Part of a small language model's weights: biases.
MLP neurons of a small language model. Each row is named by its layer, matrix (up: input weights) and neuron, and shows model dimensions 0-191. Each number is 128 + 32 x the weight over its row's rms, rounded and kept within 0 to 255. Numbers have three digits each.
After each neuron's rows, "fires in" lists the words (lower case) most often at its 100 highest values on Wikipedia text that the model never trained on. A number after a token or word is its count.

L6.up2:129096146121108131142101114134109093166131139127124138154163122088135096152131156130113164135151135103082089135082128050111107111127161162127163119117128146112129094091108090151089133140170103119164108148055152095111208134101114139178124155121151124123193156133160173152111092099135115101088119102111092167130106150140146121118216147064080117148157116163042153180136147098116186091133062169160182095090089163152104162110161120134178110084085099120205080152140178178140211134152085095124101162148100072142115127150165096077146121163139103117133123109137127059147204116157171167
fires in: "a" 68

L8.up375:113054150173118158162114118098127107119129151101135074107109090155095134194139092103116185152117096118132087161105058057160131126190111133178156218126111144185133142122122159138116163153221121097129154154081135102073140107120117089098145151143123110109146146115150175099123159103105111131132091101148103091195135178075089102098167154105150136094134082148134137116173172085079192170133092110096230067113101137096157158119135160104151135121165142155093119115108116125146146081095106110142131113146185060113113163143080146091138111130132068130178125100140090127101124085129158162
fires in: "it" 43, "which" 19, "his" 14, "country" 4

L4.up92:138147142192168127096105146112163205123122142082140154176134061144123108130089118154134093154188068148140103131168119142116170112172120096071117152168060082139139111089129135119129155165165142123187111103129148119155125143141080150101103104152126137126149159167122097122080163114138091109076085144147111171168111133079154127144132151106063198137145101133146125107159155071158144113137152144133164088111094202191182117082163154058159122104114163171121137182127146111153150098097105060161064057156118078082152087142107102094155101156119076104131203099132099107116140096129150170
fires in: "used" 18, "president" 13, "using" 11, "did" 6, "use" 5, "uses" 4

L6.up608:187119131115111160172130116113104118214190104129187121129141121141122125104153144137120105155133131048107080124125126145106133110189138061107120141110101119151131120089055111162145100094147110137110105123133121141088105148105154167108121173144155117147118120141160152162084143043095068082134072107132120158130124089149114145159134155141067128149125105131136125145128112128111109069169136135163138140123176193134129164121154142082196135114167130146130097118123160129146186109127105136104064127171082119071221062202088141132186112114125125098133086135166151104070131172249151114
fires in: "the" 41, "at" 12, "in" 4

L9.up14:170139144196124127129137111106104160137121160029127148168136117127125038152107130129176125149116132118103074057111095117119117141142162112067046154092122054189143114083158123126123136133167067158131130120133105123113168103153132133127070169155112142120154156160134144154100195125121116139158106132144137088134139174139122091196185094136169101085126096132113140162171114125142140060185096119135162109114190147129176188102149135107134132133105107146160177149117144103148101081099090096122104152150073112157125163161132146111145058155129128105147202110158132124102182062094211106
fires in: "and" 39, "that" 24, "but" 22, "he" 6

L5.up301:171108113152207128179173082101133099120149121073162129160159041095078170159150132180162104084126163108107068118144114090092120074153112066081130099149102081153174090112157132112096128156184094128121140149130104116123113104111155116095080103170158127143089173147109099142159111088066128128151099170120141152150160215128071148144127151155055160132127121149136118162155153121099150087145145129103151141108113148123168120147150154143192172114167127184167123143107135094147178090151110141125144160157095134097076038210130137135111103164131093095132116123167093096093092114144176087
fires in: "in" 71, "of" 13

L5.up630:107161152120123165204098114114149191141164172072128172116127154117159154116127126142052144130146077124149186139145142139162142150115133111108091169132147127175044100106110183105124112119156138124126125136000105122088161143080135134111114107111084157152120110224133123109152146101123071156130122189171131166172133110133076083142094108139121120130100132147141167090148091066103117079082178114109135101116125143146161115079178174101123140163133121112069165136136106113108134125157132071121114105173154072102157090122094157139161051147122091103169178143155131150100112183135131175
fires in: "it" 26, "in" 19, "he" 16, "when" 8, "while" 4

L3.up455:099151068159122128151114151128121162134100142132103159123110134109169124122118118150121148151147140085137155054118040094077139101125155129072136123122095061164148093088114143138136157174091115159125131110123100086081209149114027068110124136117088115112104154180105128183104190136151150112142095124145127130159145156107112123153160187107073172059138127137105209119183167082079151111178107119173153113115140169157140083099173193110132126126158117149111150153126150158188130067071110106140139117183139150096094116123140123143116063139065092129152108131149194154098167103131158114
fires in: "is" 73, "area" 5, "are" 4

L3.up677:182135125189121127161126133116123237101107110149133138142139107128127163143102088120122143224170143151129163147131123093123130094179148081116079148155106131188133098084075148162099131148156128115207119090156109086105152132167083100129122110107121139173158116145118076145095108058123107103086061130114202118137169118058139093119120125122068138119138096141147157141140133095052157128195129102118118133154121157172116096087157118137129144120117155171146135131121182158151133078091130107143139077190175127089154120098153108126139074140094123122153168076126119117054119060117211093
fires in: "at" 49, "use" 4

L5.up160:131092117158161122173096053120118128175169141056137143120148095115101162121139128124120154149137150100110151117157109037101129146173138091051117180088117130156179137162142201117143112167130087128104121156140112121129125130139135167118099140186095107112104207171124104123153148085140129097071127145129177135173090150114085102139177141112083178099158133128059165125148148095107155148118147117093191137098115144168165141137109163061123127094160152135180132125123153121112117171090121087093039112160112098099106118101145188132093050168142125102159109145136154113114091101117244113
fires in: "and" 57, "in" 25

L4.up342:147116139157110085156149133083131098132135125132109138118126091103079138185115114152110168183144143109122140123119077120117160099084115113133134149131099128137098137119115164149115148143114102106186156159096077145096168156148114091143121155151115086165151220120143120093082157116151106114149100111073143151170156219128140095163195153112103137073139097159096142134162134133113114100151095145090166058099148184111186124056177148113124150088187174147146182134122193114145169127070144096162175056087131132077117144066105152090145105126151104079135152147162169081087088068170200114
fires in: "were" 22, "at" 15, "by" 14, "was" 13, "are" 8, "the" 7

L3.up533:122125085134162202133140109133088124209140115120118150151116113120143073155098116154104220160098134095125164136094102107117123127160167096089139130122071090129133111136130127107121151157146076158174077191105150059082190186169134129148121128135120092154137145144133143118083113078130092143067135179105174128134118144086202146182203113100135150136134169124137141132165147140066172120119099103153157089081080159142151147092149160095113155081198108146194147130116174134104123079120120065154109118150122097131152107161143171143159068155137117104142131103124076073157139083125205099
fires in: "a" 53

L3.up142:149118134201159200112110152129100106164156146127175103121135126143179030153142091147117162149147126121125146107142110132106190138120173078104110093093030107143156103103101182116093161130112090128105149145061112135092143144140107127112085114147124104113166144131145103165107129065107096100098085201107116155095131150132137108124138165110101133138109098140097111162120116068143097072164169096154128133134157151167146187149181167070116210092169205133145143147106168075136190102107154093134069144148120129077112111137132190155157118118068117096098127124096102084123135135189182145
fires in: "in" 80

L12.up547:194123129157163087124102095062131154089125170143192148124110142096110120081186116184112128120092081153213119094060148076127151149153169133145170226132078130159104103116114082167106124139152116092111129137044133116142172089107120121103155132194139079137168116157196100135179113144137100108084139095161106128167136142086137126167129183144104127139148055113107190139121108171134166153171134088110148095107095159106178124112136074098161154142121118114132120100137108120128157159134080119136134121144128036177145142153075121071125136137129122105140150063120145122118104122178148192
fires in: "this" 23, "third" 18, "his" 13, "best" 11

L4.up645:110081091139166119100122176087127207102215107113121132123182146095171125082111172161089120109125096109189152140122105113174147147107160115125118234101102085144096129072111098121146139140162137140114101165062161135106121124086084156084120106133174108154125142212132111087138128146127111123112106157160126197164123130072134129134112123119144153140152134210111112083151153146120077132126063163137149090079183122149104086099139142159189113077145119086148171146117148078136171161144115141131153116156193077107151079143044145110146134117127126119107169091120081105117147153120088187
fires in: "also" 27, "all" 11, "al" 10, "played" 8, "as" 7, "place" 5

L8.up447:141063122147107140186104127079103139116112148142157121090126036126111080103122142109089140168108107128135092092117110000115129096093183127114143139122103125152126139116152131131130161148162087087184096143085125095075197119109081112132118175136115115097145178138150139117109139103081086158105123126119143134185160200121136115135144169117140106149126143153087158119159137154057178141142123158101188109152149168148202146075184165063106194136132124177112135134133143175166147119142100101185135101122139116122186090179125124118143135125172086118142137092137112123087070055162174111
fires in: "he" 44, "it" 30, "his" 16, "which" 5

L4.up618:155134080175111129092171119112076136106167103146153140139147130111144102177109115166092165129042094125130128096134122114153162212083132066110079179090129114110142169103085124072148121126109096111133120164135109144099168140177060173118108149145114067236136121193134160135152124125153092127158070153156103122139117199100143096164115129154152120057098090181151175187129101127161118105134166149151124131113175101135112163118155135162150131097161108139140152131139175097072155123096111096176129107190126118117079067166047146132124157099119074163103156107144112145105113107134182151
fires in: "also" 28, "all" 16, "al" 10, "along" 6

L4.up517:146092146152131097227111085105114169137134132115115201153089114117103162145136160125096165159133106112178187149165073104132151067110145116092103181126109084149139078137106126120136176142097072132185109105100111097070135169190116123085127147113107125178114153150134116110116192133130113131125124131140178146173133135077152104118146143133111132145155142147106152146196120132079158101101107130100172095128107136133246136100175154112126146115138162176119163136124178148120079110101162112162147094092163099140153123124145146097133124154120101062194178084114123086044094069092206111
fires in: "by" 40, "from" 13, "at" 10, "do" 7, "during" 4

L3.up676:121126142193119176129097085135073077089158142085154166167155118147097095128068110155167146157119153108121092095151106071096149130124164114124082130128088110193124139101129141134102111162103072108095134165079124104116191156078060142120088121189062095146131157138129133139129170075133107100069115167137185095169090194129126100122159117135145161107126141148099161102116126118098112104123101129174175100092151125169144180076146198102107165079140145178096184199079170130138118109093117093155081158104116116075107140119139135130129118137126126107164131188156124082091174088156212117
fires in: "and" 100

L5.up84:111063151187181138167104133146139201131109164113151180121115111096146133122136136165087202142140086125158126111145099068138133108129175110067107161178105064147151085077095147107105163131110100108135081092128099086113181118068117155089152203135110115163148141162149117119133155119108125147130129147149192135152141136069113075126123129106123157157115156147113121162172131062076153155097172131114154104141183088109154093096174149122133170097152105126160150143126171130121117078105135050120140130155124126063170077102109186160167089168123161130146128132110098065057116168149213135
fires in: "in" 59, "it" 15

L8.up597:115107129181168109124057105133174179139160178071148144104086156115132126125081183177107165129143144159139154100117129110149141135104123084126105144183119087120170037107085157130137170157103109101096127132110124069099198119089145160110149118132158129085052196128077151116136172131153094147090120114085155136153168104074128084114149124095139177124084202137138168106115143099097127144075116087101185142097169127161149152106159175127158142108117138140095153153163120109152103100037135123131087069194153063142194106087070132113121126130114105104135173138108130185138136144116145164
fires in: "it" 44, "was" 9, "in" 7, "also" 5

L4.up683:161141087160131124111162084117155192147143143111092094168145081132163119153102094161089161136101133083115152127144100109125159183136123117077070192117084111141107146061082113092140169201148136100096100076108138113129162148146113140099079165118162086167137159144142116155117127110121098112130070169135165146199153146086165136176112139097123160081128109161123172114113143131159118114174129165134108074093119155168199146131124171125164123080191130090124208175121144103115159127108119106211114099149157063098134081168061104088148084148078132097129169083110134095112200137115126150
fires in: "became" 22, "name" 20, "also" 18, "came" 8, "game" 6, "all" 6

L3.up60:183108150145161155150113098104084143111157128075168140148106076129138096129118127153105175163134108123128152084104113090133147123143181119099106165081047112128100098159066188124107140136142101133158146160067101099086144189152127115146099143101118078130138147121144178154105121105092119165084109157112162142163125131083182137141171049121107093106139135146133187147197148111077137066138106142136161149129111221143195156084162125141120147140137153120172155113116182105117168068090119073217101109109135107133180135142148146149141101151123090098163158080129091092089097092131204076
fires in: "at" 71

L3.up241:170089121168163112120086121124144153123188131089159148139130064119110136141113143107126118165156125099112118116100107086149135099146204138093122111154092097143093076120081180138103126144173145129138106145120129126108192159092103140073101142123097094159153153092134122122127152063111086138076082147118141168171125161061097141140186127091059186136141114153137121146154157102093116071161134155136136136141065183184195115090234143115144205114140173148155190136121161119154155079108140069173106127115149105100171105174149119121151113154122081056148120071123124108082139091115181137
fires in: "at" 71

L3.up473:114097093139152137192134090076047131121157163109134119131131091131119108168111102139122131145130160119139130155099104122094109092161151111099147161147076096137153073124064160112146158170128097137186073184123135168109148129127086078126130112150074086141153211125146112106106113119100113195102104110145172144160157149133154119194154138132163171085135118151115127119151131087058106105188093132157151083073123124164202174110144149112141200124195134131148187150123192102155161063091106117170147095139107125060161139209169119128156069132133108106126115092119123132083080095101137103
fires in: "is" 91

L5.up394:189115119132193095116128106151108215144135171093091162147096105099139143131102182117084188134114095130176096107138093104127153132075155124009105201181098076191105096109108113133108164123103125147139123144067092064128154140122111132132118170084119135151148119145150148113131120064117122166148131180141132152138145159107106108091146150117114048125115201133150135143156178134089109114132143150173200150096163145121150147097168183100156150125143103165097155149107144151121128090057132118105183101138116105141192124098095077169088106129096103112154160131142053139096103144134156092
fires in: "it" 42, "in" 29

L3.up439:141147095159128130202124109103144207124128100165171153157111101106121136127112112129117142179158113086133207099090115126167134099078143135114125176116065094152135133136063124146128125121103106145151106123115080124120166153077111130155106160149127065195174143132185133118128113079128084188099082151125132162137086105103122153164167119132056123098178138181130153127212103101102140100151121123121153119160098154138128139123153173090131169142109158149144193086129204144171093083085119069143078081102170083113153110138166145106187089163112167111153109141133113045076143120174180141
fires in: "at" 68, "attended" 4

L8.up356:147142128092134075141146110090083126142115151084145091124122170137060130169098110096182160137136128164126084106108106138136129154154148121143091202131144069176124146067135117142096127141139101104109126100098117086083152088170149076114149153131050166096145153177138160157123165120068069154167068137156153159178129139076134105148163131098078093104102104141090160128161115152076176152112135124102126108134141126098147121114123118114191169058138098171097187182150112132132110093097157103113125149186207053126125145114129109070091113149158098162198157071155089193134136152096167120
fires in: "which" 39, "that" 14, "who" 11, "it" 6